config = dict(
    n_layer=14,
    d_model=160,
    n_head=2,
    n_kv_head=2,
    head_dim=64,
    d_mlp=640,
    vocab_size=4096,
    activation='gelu',
    norm='layernorm',
    norm_place='pre',
    norm_eps=1e-05,
    positions='rope',
    rope_base=10000.0,
    rope_fraction=0.25,
    qk_norm=False,
    attn_scale=0.125,
    bias='all',
    tie_embeddings=False,
    parallel_block=True,
    init='normal',
    init_std_qkv=0.0336,
    init_std_o=0.0,
    init_std_up=0.0336,
    init_std_down=0.0,
    optimizer='muon_variant',
    lr=0.00894,
    lr_mult_qkv=0.7,
    lr_mult_o=1.5,
    beta1=0.9,
    lr_head=0.00666,
    grad_clip=0.5,
    warmup_steps=200,
    schedule='wsd',
    decay_fraction=0.719,
    decay_shape='linear',
    final_lr_fraction=0.1,
    batch_tokens=[16384, 32768, 65536],
    seq_len=512,
    doc_mask=False,
    train_tokens=176900000,
    steps=5249,
    dataset='wikipedia_en',
)
MLP neurons of a small language model. Each row is named by its layer, matrix (up: input weights) and neuron, and shows model dimensions 0-95. Each number is 128 + 32 x the weight over its row's rms, rounded and kept within 0 to 255. Numbers have three digits each.
A block is one neuron, or neurons of one layer that tend to fire together. After each block is what it responds to, as a language model described it from the Wikipedia text at the highest values.

L5.up152:113169086170093173130121206135169034136230160095156141159091075102159154114141122069179208086143139129163134141153179111117113204052140084151154147127104123134150104100175150131128111110126131126122109059136109129124173196110156138095079130167158056081121130105121085101156098126129119091
L5.up230:177110126165140194102162157134132072164084098113150184114117126100169086133126111079156116110169124148165182179170182121129052148116096161087153103203111107127124183136128112119117130085092124141059097096138130157171179146146114146088146156166165113121119141153099153126096146166140152152
L5.up279:114107113187086159112147148112064165152196115122137114176124145153144156101134165110147170150148114187149112160137153136084127117097188163149134117102128126151104139096195076138153074082168091150112146086113137112114108158141109092101080069102184082149145122095133091103169079126160144164
L5.up328:149086104085129110087089179109122162142152111117132112162134082189116107119167082103162175153096130156178129178138156086127137198131097094123157142074138117087072132122126117108125085113131169149153140152087138158040112113188134107143091131097123144085170132080113106119154085089102128083
L5.up425:132097166118125119146106178126116075098121150087142117148081128151093125155162183130175177073094093145099149097163107106148144146082109056151072112136084143186127089189199101130055157124141136136112111125115128146152158116138112142078208113123165134143172105112111103126095147175072134134
L5.up507:167101123115141140059144080105149118107121093081149179255136145136161158176146173133110110106136131057181093166126188122139170100173123087134190091161120186125150133122173131124139194126157203130131149145086164145124103129165134104107211097113094162159108116081112121092159126128085160108
L5.up559:076128156185167106120089117146135071122149126101076163153107154144136124139142187161113193111098159166127145176142138151128162160071164079124123161159117115131132137109157090075112089142145151157163107060079123107130116090158153137014098102082137112131179171168097091089088115125162134135
L5.up595:160101117131128134130112188147103115117133168127080143237187123074157019154141178179153115124170122136132181100148089121142123107146098186120157116160136171107104138137139150157126119147109145160107116122090131157158160089164128097095127083172148069121106132101137129091107132092214197074
Description: Token after a modifier

L10.up42:169144078171082135162157127135119082122080177141077188105143101077062139166081130116155137111125162110111124130165085169136139086150131131076120118146140117106109126167163078102179084099145101245125104114139105092131141143166149106082114129084158126126131156127152072131113171126118122085
L10.up47:191191157146082115129111160118202093156142168154139125176090128151130098106074140129146084168240178109103144069099109125158130126137163102085141095120123112151171063137088107145127106118138123144134113152100122130146102146105159130164090112116155090150125158147088135103146145129134076099
L10.up121:089102061144121149095127101143130133097106145176152136176164111134100091167140080198123109143112142115098125172105117109138120104164166134130143152161124155089159143136151058133147122084086138158095163121104146090145049111105178158141107118166066083153150126171081061103074124136142101107
L10.up422:101125094220111123072135145141122153146088098190099084126114118133154167097141152130113081116154131150070149119090069131105140103140109134104132170125114125101080114057121145128120143215061166129107150136146139108138068192135157117182117092090104114183134123186122117144163128108184100136
L10.up427:185163193139119135091116113123155068132153077123146058169110095142146084110121136135142148131147189085082147130172081108116160091134102087172142112127142090171073107109117165147142182135168175073150178112152138091108083064161130162141122081150144102144134176138061144099133133111181087139
L10.up437:102150106170089110109143166118127143146107181127115141125160190128113023177165118159151191146128155078084126109146108071187125140140173106151117128181127125142123149125146070202124132127140106155151117142114136134096056109140163141156092059148098103141172128103102098086120067104144095113
L10.up519:104176135156155101140164191157149079155123130098112119140154136199114109144111139142185183151169086133114151143104115122184124164142087152119152139108154179107148137176173131056188105157104150158122131122147137128144103087112154132159126174112154137108043135143098153142161120170153096168
L10.up601:101140101125115129144103146143126207136130084108056159116120119170116088120101187134132190122180117139099121122128165069161112114126151119110118145204125071117142201092169084150113142154164079116134125078130119103141128205135105132180116202096085108169095123113167131157102158133123101156
Description: Plural noun endings

L2.up218:087173134119145105134102101122061093041141117153106122149174133115195128175097102194163142084128116122161158182054113157111128126089089146138139135140222145142120147106166160164074113130056128184079130108126170124120136128144059134144102097169173185081109114122146154084163122120175096156
Description: Year digit in biographies

L2.up566:150126137132117157091132100158139175140136166142130147118200170052128185171072154103118142112095101153122071119145121123120121138172152073165089174109156160124095074137068143106141079183110172153096119104098059127120124141130108135122148108103104108091169112116124086105104087153161178139
Description: Word-opening prefix pieces

L5.up58:099145171149174204148144152117110059140119182140128193092131125141104147100130132173112136131127141181091117075118143115113172168060141188127158100124091180171131158116074115085140128160118101105139171147170119106175124142122133110140158119166139126110128129130142160030147090139123146086
L5.up125:097132032051154139095128080119156144102089116123116142153156133098103135111093126151073121119187116087113143126193175132129158220123168170145191157133120145107141144119129124087125166133128113121110109112146099111090154072152082113167112150181136108103100049125138126145100082076146169106
L5.up129:106097115101119161099093089099128142155121165142107147155148152088114081252124141096120136109091170113136158196145160158108135107122158139174137121127129110141118127122138155117138163138141099192153114097161099159173130077148124144128110107106154166163123186126144190151056065117149106087
L5.up130:118113122110108153103091106165135086084132121158136089120187118090109174180129090074160162106186126100069076114143170181184118151176158109129056096174097136108073147147165148128160152106098155207140135140155147091121081122162135186129154104062148155139125101141206097099099089098101158092
L5.up191:164133130085152118119176119124140130146140142139118162108100132122105177138075122069072135117153098131104131086199139027074148103132116219229170137171086224133117141114108106133139151118132114154157166123137132096127076075144138175073105158134087136175145068105136205101145116125194142143
L5.up402:167120121121139121187088141106125168156076140084142137120095144136165197134127122133122114120157168100100175171037171129162135116114119191106123061157075136107183149102074165067126109143103153101151184112151135062088148115115148116126158180135108135097086089141170184088198129087168176159
L5.up584:137177114144156156156109137144113147052078131066100125116150102127136186205101092094170169077144132124111179170154160114118106133101145188175125082154139166134224155102152202088151137149141057129179093099083104095136130133113134141106124092122141186115153099192178152123106036121108141163
L5.up631:131153125076171148124105100076124101105087124119146092117122099103116116142118116124117146038053157088134199137180145143110135154162168206167153122145113118178123162128132118090176145134190073157172106130135133105158150187132081098092143080142124147113129150141149187154136105157162101137
Description: Year decade digit

L5.up46:147224179151147165159101162189108111152141119085109143110104148105137084136142086151125102142177101176164136113147141118160112119025106176099107117190117134082123075151139132064101142120129183099179108179144103079117164161138138106107137128144181059192138167127119155107102146147165141133
L5.up132:080178111141122109131199157130072093205103159114170126178119142109151105109140126113064171120127149103154113122152113116171109120131146152160168122143148128151087175128092117042154151142152227093152094131195160109079135117161122124145160123131167132087107081088100121080089152154167088128
L5.up256:103113136139160136128115155124131162164113108102116164121067109097153106098136173144077149141200136169157185120162148110112172170164100211104124104125141139126144105102118095095098091086082174107190123115123053097163109126087179130113123133095191047165152067093213093101155175161143125075
L5.up264:128144151159099135140139167123131111185074125099171062142168133152098155117136099163103162049123120093168124115155157165077085182128105127105155119188216067142134105146111104112107114163126121145111138160173185111128176096135113165137132111138151129083070060094115161032093148135164116100
L5.up326:185134161137191152146091123153127169074079155123095131103176142107100131128175064188139144108103135115116146083117106134095137163156133161143130096146137153123203102160146097137151103127054184175110109088085163128089136142073138117196115148113105166153098115118190154108150065080110122113
L5.up409:144091127166194173110139170164110153092077157087035109176172153119146128180145158151140154186079080187222114160093119142105086124126112164099128112129170133102117149154162122118153149131138163181132160117079162124136172119136152127135093133128122112177124147156199080134122071157135150133
L5.up418:122114161137185121111089165151133155068153138080079144195120127119142112160135114153098132155142118143134116123129093102131168118097111099099113102157112092123120075197084154123141113117077137086151202154135084143143163110143144100099168167155136129118118161115134119133112137168113169053
L5.up456:073080124161123112154122159105151105127192119179068139135067112121114132111172167139115095204100102155129142133162146162101145122115098126179121144124161121168088068176105126104163115126154188110138146125093119100149193096135180130081150157077166134134109187075105101094142129099119097057
Description: Opening quotes, brackets, currency signs

L10.up159:175175114127062179093068168103076110143132142146125136116181146116171093086129144178091116111150171091164080198120093115120145135104150086148103163126143169117143139111112101110140126110113152135175142161133097139057130149074121124135117150142158174169063101068102094076128131186149104123
L10.up284:112134124121071100180133124137066101143067132098150113146114161154159087063113131133076080141155115120128145142046119129053168150173102107100128139138193183140111128102103078160099100123125216151171177125122167091153147119159146179142169181125089125161092121142137133141144134139038112116
L10.up299:105134128126146133128122136106146126155082121184164173132104166180151092170144101169093119140175201102106100115099145182138145110052050129096077111122153190146135157185136120135178126176130232119170125125152121108100149154151106113066153155092148056105151118107105108143135147103123044117
L10.up325:128134128112111168116202194179103157142143121146105105135120196148127130140164130125086178095183198119053133118121123120189120146138180171126140128129086100126115183056175108141102099144124133081139113112122109050146147193151090185100135097137202128112101136118128076137131117167150171165
L10.up436:164113141137107124159115117194103137122085174137113112151125164040138111158161124193136131132116088117068116158151097133053110193106104134136131146101165161137115108111153097124123170193177115129140157091134145077079111089164174163089148173082141126149117139099161114137140185135117129116
L10.up471:093108121121093170170092118123109123108141187122092141113191122128174157085176127196158190095153113171089125120130131171153157141113151154136129150122154117163140189117103161124076127162117168107090109135080119135140072090084141120113134118127123144185123129081119163103117115142160093108
L10.up477:136121102130154121130097169139091164118160209158127113137101172135092151156154059125110136102093098113147117154119074171083115177061137139181138141152159069143160131088215114137127120194131137122069210087127117111138177115137129097118144141154140115193121162137104110128081165171133138107
L10.up505:147203107154067095112075127133149106097161133095126111121127208118161115121106119115169147092113126103121141101148136140150145111148066096165176145142208129100086142100126135128098148118159181094106126131157174169099114148091129148158100163122142118112120052070137078139124171100095121093
Description: Odd-text word fragments

L10.up243:108113145112120135137105121097110144112100078124154135096141084193156146152084191145125094130115124124162164181183164165159102142169137133121129115132112059075181085151100180153150133140131145140045132132141149132077121255114109093157157155144170104171143142197125159139095086197144171131
L10.up293:089120060166115163197073100135134126156124146147092058124191152188134158122122135129166154131102090121132139130132125110102137161190095140149135131135133131122103087100108142162104138114149108076129149169133143193137138200181162159133132104117176148125140108068098179160080111173052094079
L10.up392:077109060164174098146132157084115152087171118153131148105163158127215106124147166154136137104141074115141063142132104092152100153170143089171154151164131135138150060140057112118078113124113157071121088152116090116147189117151133112153104098164130074198154122158099143168109113212118134125
L10.up426:123095105165082149181076090106117177132160108161078115104191182064152108127109130189120087155187106100119122138103125128148080191101095107113109172097118171121118139185142083109134120131212129137127156150123143125152148150206167110095095129090129148117125125129193155113120091174114172062
L10.up480:155196066138093122168132143124106136085120215145178127125122097105137143160089123114092146120134099093181113139174115087088123106177121121117121165129072206121117092124128133128126117182114138143105158060146144210101170198154145097101109098121195137135171118068184119166112120143158101142
L10.up516:159127098168111147146077147105146101120199155154133076122158163190167136104090170127184157166089110086098124126179097092190142131130168098134119165093173159131147072122078150063136151106140089112129140095138112140176129115110119124149119144125105100149109024122193129140066139127092065038
L10.up604:175087050160149169111110167094128106140129123092165124123141130087150162172143110135100105078138082152188090184213108157163118082162071157107152145214100152103139089128158083122160138101147083126067152082134095165059095149126208141132181067141168108161131082114097164145168112108085145131
L10.up638:077124059128087135145077183148081147093130108169148157108121109171101161129130131163139131122088093183129095160132191163165184080174124131137112071122122153092098110122124085079146166132173123143141185138118078079123115094207129154091103089142110114084166098110174161126166123116113060164
Description: Mid-word "re" fragments

L2.up250:222115138151132176137080181081162122116100139091079130177172092114146100108184114096182120122162129146116158103123093101110154177145140137068147100111099113122171040141116169117154209157129144111124126145132068180139151130133191165166140117124119115140093153127206116082126101145083065065
Description: Plural noun suffixes

L2.up56:170096101160126075147159195159160095142140134100145119123139103100122131117106115098085165136122113146134090142116139177147110106053206151160154101205167157144137164064187146130113131080182156159143125101086136122135142160178090142129077119144089123137107133225175103137125155151067168181
Description: Infobox separators; "just"

L5.up8:196175087162116103133182143147069137138112124153146107089146165163178107115147229159098080147123157117152175126103065032088114108102150157069144131177079151110130104120130094117110152110161143123164122108154136125114081177171113138145133119060120156117130148141105077134152117208173096163
L5.up112:123109152168106170096076177140123137110093138074133083117154092102130153096153179126124132128150144108105223136098122106171093143088099114201146076083135130143148072085120102069103129132110147119151156113114143130163132137116156094125158072160140154129126107123116074127120190085116149107
L5.up124:137158100121089138089167167151082134150129058109105144141110137079134105124123107092132163151190151101114153115101120146154113115083181079111090175151123172094147124208132095116084129128184154099134103078130155127126050095158159169129139132127105118135109127134170087126148186169183097128
L5.up155:077160144129109107141144197120132155135092096147117110164137122131109098115116149142133114144109152114139136106154108157123255128128140096114088143116099126103111119133147098055153093122158142116122105133129056166118100154144166176167170118126128119230184128126126118127139063150112067122
L5.up188:172123164190133145135115180164089109160096156146147104203088144152121095136134113114175159117108102134123114081156126135160137064106088193087095105145093199130117138114091115175121107169077164125168106158116117108159176173135162118103085154080160107120139157142179085102190120134126096063
L5.up336:085113168133118137136116155166144140122159148069130131146179135150126098086101154086144090134124141142126162096152131066089143170067140185124115117145101152145176062083132129120066166102080119090131120148177092179110154162100117121094087169167085112173185176142117117151102118187150136144
L5.up563:119174103110080082108178105145066122146130125124114132165198124151197147140148161077194154151080127095104165158170160119093138100107079144114092127190112112103095110142172110068103123151166117167137106078139135049138210136125123161029083076169143147169150147181119075106108145164161050140
L5.up637:146132145135152120175101156149070079119147149029145104145126085086143099119163131103085096123197159166161149103149116141134088113107155140136137115130123110070128107165116115131140093082151099125115115159128128153100089181102171170126103108049131132113092163076161065135119166152181142168
Description: Plural noun endings

L2.up160:181168094143077176125105121124105136125074121116122119195153135144150145169138137160112076121128188100053066178157138151149197139083123089154137122126107204112132070100101080142090136123110182126148132125136122135116132116122086161145189122104119087078139100119103120161207094136132108142
Description: Foreign-name pieces, post-colon tokens